Weights of a small transformer language model.
Size: 12 layers, width 256, 4 heads of 64, MLP 2048 tanh GELU, vocabulary 5118, 17.3M parameters.
MLP neurons of a small language model. Each row is named by its layer, matrix (up: input weights; down: output weights) and neuron, and shows model dimensions 16-111. Each number is 500 + 25 x the weight over its row's rms, rounded and kept within 0 to 999. Numbers have three digits each.
A block is one neuron, or neurons of one layer that tend to fire together. After each block is what it responds to, as a language model described it from the Wikipedia text at the highest values.

L5.up311:497497473499520490548479512517496531479506543484503551509517496494480505497504495500467501508517502566525506486459513506473494520483459480521498501505495482525497460508519527475502550468523462489462496472560487495521491515495503492526489466504536464521486511459515524512452511509509531490
L5.down311:547501519528478419522520494503470474561549535507479504507552532508540538531487483533484490520470502530493484508538498519523505541512495520480499493493487487528456553487471507490505507519540491486473517498503512507520503495496515487531545480532529526514467481513491488525463499506474499505
L5.up324:490513522524500483490505503496504518487537538494488537439511510485527464510495503512513462495515438502522490483505470490513510497498493433505462539490530484522494484483477528481515480502517471497486517488519498477470455504501408518474460487523502526493500487482478504523486492519512508509
L5.down324:457510487492464532481507496498520474454507503463537485534507463530531535511473488540492459517498484472513481534503523488481486462502490518502511518493526482501501492453524461521500529488428521521515506507496537435512515495479524473492474472463525505506481500453514526465505506463523490517
L5.up975:483494520482500484452509483510487463485524496505471458503531483513508430493495493527487504529492482493532535480518439512511483504510533507492486527515478505500487546477449498512509498449499457480528537497524530489486537491500450547493460449499514487452479451459538470472460531536539561527
L5.down975:522511472487515504534484450494514485444516503518516526494520515458536496490468493496499508493493495494504468467498515509516547449506469495498543506528463508476512499471522483503526507522527443548492462546496506451485498453500497476462480473476522470499518517494527528491491507429490460444
L5.up1581:499501507530475457505516502469494480489450500479481525509499520492493469501529474470500490570525495500518480428507449471490448517479527498498516511473499495486504514517486502515478461486515488498513529515535504457478464507498489522517453523551482479507532483466447524481500481495499481474
L5.down1581:523480487492468496464443490516493502487497512520544478526526486513545541532505467521494510476519512516491514515469500474528493505533499497525534507506496495518498505474518513459517540500480516502497497505452514483498509483476512466515498483506468488514513525473493472389523513462475536447
Description: Serial and publication unit nouns. Nouns naming a part of a series or publication, often after an ordinal or number, such as season, episodes, edition, volume, memoirs, survey; weaker on word-final pieces of other nouns like venture and revolution.

L6.up140:505462503457450454531496469501457481467502473453482489485527519535530485499467505497538484509511484472539560501488512522479543501538496532473454526513519536476492492497454489491524497487516497500490520535504531521462473464535514498492534496504519467514467496492542492468529492513506492483
L6.down140:473453508521535512513510495458494493527466450558540505533486467458463525473522516523525452539528498475501504496473490480496499474484507479460463521488460469511521451504551486485519529503501496493463486494526519450502503488506445542499491535493477494505511502540494522478549482476494519492
Description: Sports stats table cells. Numbers and pipe separators in later columns of pipe-delimited sports statistics rows, such as 0, 2, | and −17, plus a few unrelated tokens.

L6.up292:502531475500489502545485479553496520526447551507489467512487487494525488527456479501471450501463478504510491537507483520506507476494470496498555447466504498510506546534445538476516519523506487483501533517498494496478494505494496533484473485490489496520521492479460509524526494521495504503
L6.down292:484516541505487490525499516537478515478530509496498496451484495457507499472502544459459516502518519496474504488533499525485496514540487443511488497483496510534544465546485506453512506524498468451507483500514457525536484540471478493472446486537474540450464482492521513520505554507506472551
Description: Part/years nouns, word-starts. Nouns naming a portion or span, often followed by "of" or "in", such as part, years, episode; also opening pieces of split words like part-nership, act-ual, port-raying.

L5.up226:491502473460480478462502502526453523479497489516459540484462504513504495458484461490490446507462448507476462507487454504483547500481511508532533463471500489508521466513488482487532546459434498516508501450480508509516495511510500509496488480520480519495467506507484457494494484490523489483
L5.down226:482508493470513500492513527527532511500544504501521467516463495509545486506514501534508438522485453507485489449528483510499509501464502537498547487463502530541502488486457506482527517507478478552448529492497485531509465521500542488511479493531475458508483523549481490460491496518499519474
L5.up1161:486525475450515504515514505522532521492518490447482477538506514525526486517496470512530509482459475499455489491518492472504518499452514508536485452488511558473479455474493501487508497552468476479479504473484488477532507484507556482496499518494506517516496445480530519487495455488507482472
L5.down1161:524518535531523492481502493531481503529494465507541504546514522491526522524453431488495453502497478491486470501493477546465535525464522499517516504505534552493548485474509466493530512514491515515486520493490503514502489481506487527521484522517484516455509543531511500507505548488537513477
L5.up1332:474501482432515498450505521490490467487527441470527541508562483537545493525517449492510478541485440469495515522507512527515481475497520513504517454508503524482485502515449481509556520501512529498521456491511491553480471495495498508510447474492510459518487533515503520511543481471489524505
L5.down1332:533494505544462481511507492500497519495469560484473491498479485463437532495486537496503538460507537537498497508469488503486519517505468495477504551496480481480506500492530518480469525497496497521497534516511494448501536515518479512527547506515490514480488465485480502523466546552513474486
L5.up1484:496494495501520472495487504478469499499489444489495523545535515533520486518496489464502514545493509448504476500510474522501525532502527488518523437521492559535487507515475507515486530510507514464512508487489496529511468520489484492488468502455522506490477523497517494490477469508460559479
L5.down1484:498518521521511513499503476506497476482474545502531497519500509459518493485509541518503498495524495543485520502514544508491504473525507520472495545464524479482503507495500497488485490489474498532526510558483526443501511498483497489543495494523493504514513495479518515496526537470532467544
Description: Place-location connectors. Tokens that introduce or continue a geographic location chain, such as the comma after a town name before its state, in/located in, County, -ern.

L5.up211:499529500464456504465511532545499534443523490527527519493513499493473538468537509488485500546496480512501509507521488552503493496518472482453498440520514482495504514510534535498470472525492539461500475475493471523446480549471521504471478490518486543493477528495480504516479476535466507455
L5.down211:505511488516549535485481515504543488484479511501466507488522496504518517442517490503504545553486540501485493554488553471473518498517480525505551520477486544474505497535475520515543503495526542533499505538498500511540496478528506493490484426578493475489526522523486529514511521503523520538
L5.up264:478518512469509496507469518496506542536515499497499494475486491493488530463557487535476504433496453494495481511483501512451455501506465459468549469456502507523519528478537502507439472507530508554474496516507487472505507470505509484513469497495521501494480480488476490487508498502513517545
L5.down264:514477531498501489503493500504495484488518515529528531494521505544474492515514516500479483529486562506499485500489507504518488536486500481528505520473530523514490461514504493535485493473486524525497494524501477503510490493478507480506525436521491471491482547497467522494472488507480513462
L5.up606:494557532463487498527489481539540501482464521524470439495569517520448519517482519502498502496511479466529497525497483547469519499513512470487476465475490479475468469496510510519462503499525497540468510463504452505540495548506491483479498538503514441499506529453530508520508510485522494450
L5.down606:499537534514484484515504485526517522521486498487555490558529513516526478523496491492489518498473509498467507550516496502447455474494529458522524484509479496510491450476467511500494468509471448459489524501482500515515464551469504462487507477522492473499481531480492482481489502516426496561
L5.up1185:499470466463524474521495475517497510508490496513507519554509487532500474449495498506470513502479490514520496539490516452492477512502507520482511502466501537521486502461490484530548487492462471521489481515514547526529477473486480467529518484522530485537483488443502514457466499486519498505
L5.down1185:485440510489513499498518489533494471517532439493484528563469492514454517491498486519504477512478452528525508503507460509490476530484508481505509493522462514535473518443488467525509521520512499532464503562499495473510453518478519489526530499525517494568486503473480508483517483530490522446
Description: Sports stats table cells. Numbers in the middle columns of pipe-delimited sports statistics tables, such as goals, points or games, like 0, 13, 69 in player or league rows.

L3.up116:475488472471506525506474476494525513501482490446496483496526498482508485501465485505517470511511509523511507496409542497488499477472496469550463498506475496504540533511487523478544489508501491499529485516476486524519568485503428491467503449462501475524515484504544497456515443540494493469
L3.down116:486445490504509494503515510465468477510517501506490503496471479535492503458520522517519505514487476497481489468536430510514508511469516538494501475484521491473500481531501493493459489533512514520517539523504469463457455517492495496501505502481528483540506505520488500500544502534530479525
L3.up795:495488516462487475483480466560494494508503485502465475519501550511510526510481466525493488475522480501473501582441487478545481483552486476559506437507496528479522512467520477513527525508488471498493517459479518488525500534522498472533517489471468502519492503501515465487513480507476496528
L3.down795:444500509482510533488542486531500519520537511476491508491485515508498512502536511488501485487479484509508501477536505488420526505467503540511530444473481494472494507491474512495472510480510471519488525497521451534445472517487484530516516511447510484528479505541502505496498500501461508518
L3.up1305:469519485456504502486513490513508491527508507503536508508528529512510512508468512485491490502498450504463501527497464511477544476468550463522475473526466540522496498543484525495532484502496467497462519494482502507500503503482517490533493513464457448504555486527525492492493465480461506483
L3.down1305:552493469487515547463494506522476449492501506541510507485502539508563460464512539491457471514486557510530455501526490506503492455525541535475520498495508494472497512502501531486455484531521490497497465528515457526489487508431522486466503488527454467470490500543496494498504546517499493535
L3.up1575:517492507485525524492517512555494537517515481525516530525477536539512500500514469517517499530515473457505528484492475470498483509469474463535470451505506518485515476487488491500513493490475512466489501487487486507482521511510525473534533488462504483482509539498522493467547449496501542529
L3.down1575:501459509517472527498489523517502489503495509502514506516545536509512518493512481486547500498458517534492452520503522487458490484486513547488494496477478554487487481506539496507508515481480495442495502554517465518435477503458438461504474486552509455458496488526505533512538533500518501552
Description: Geographic location phrasing. Words locating a place relative to another in geographic descriptions: along, north of, to the south of, situated, town, coordinate °N markers.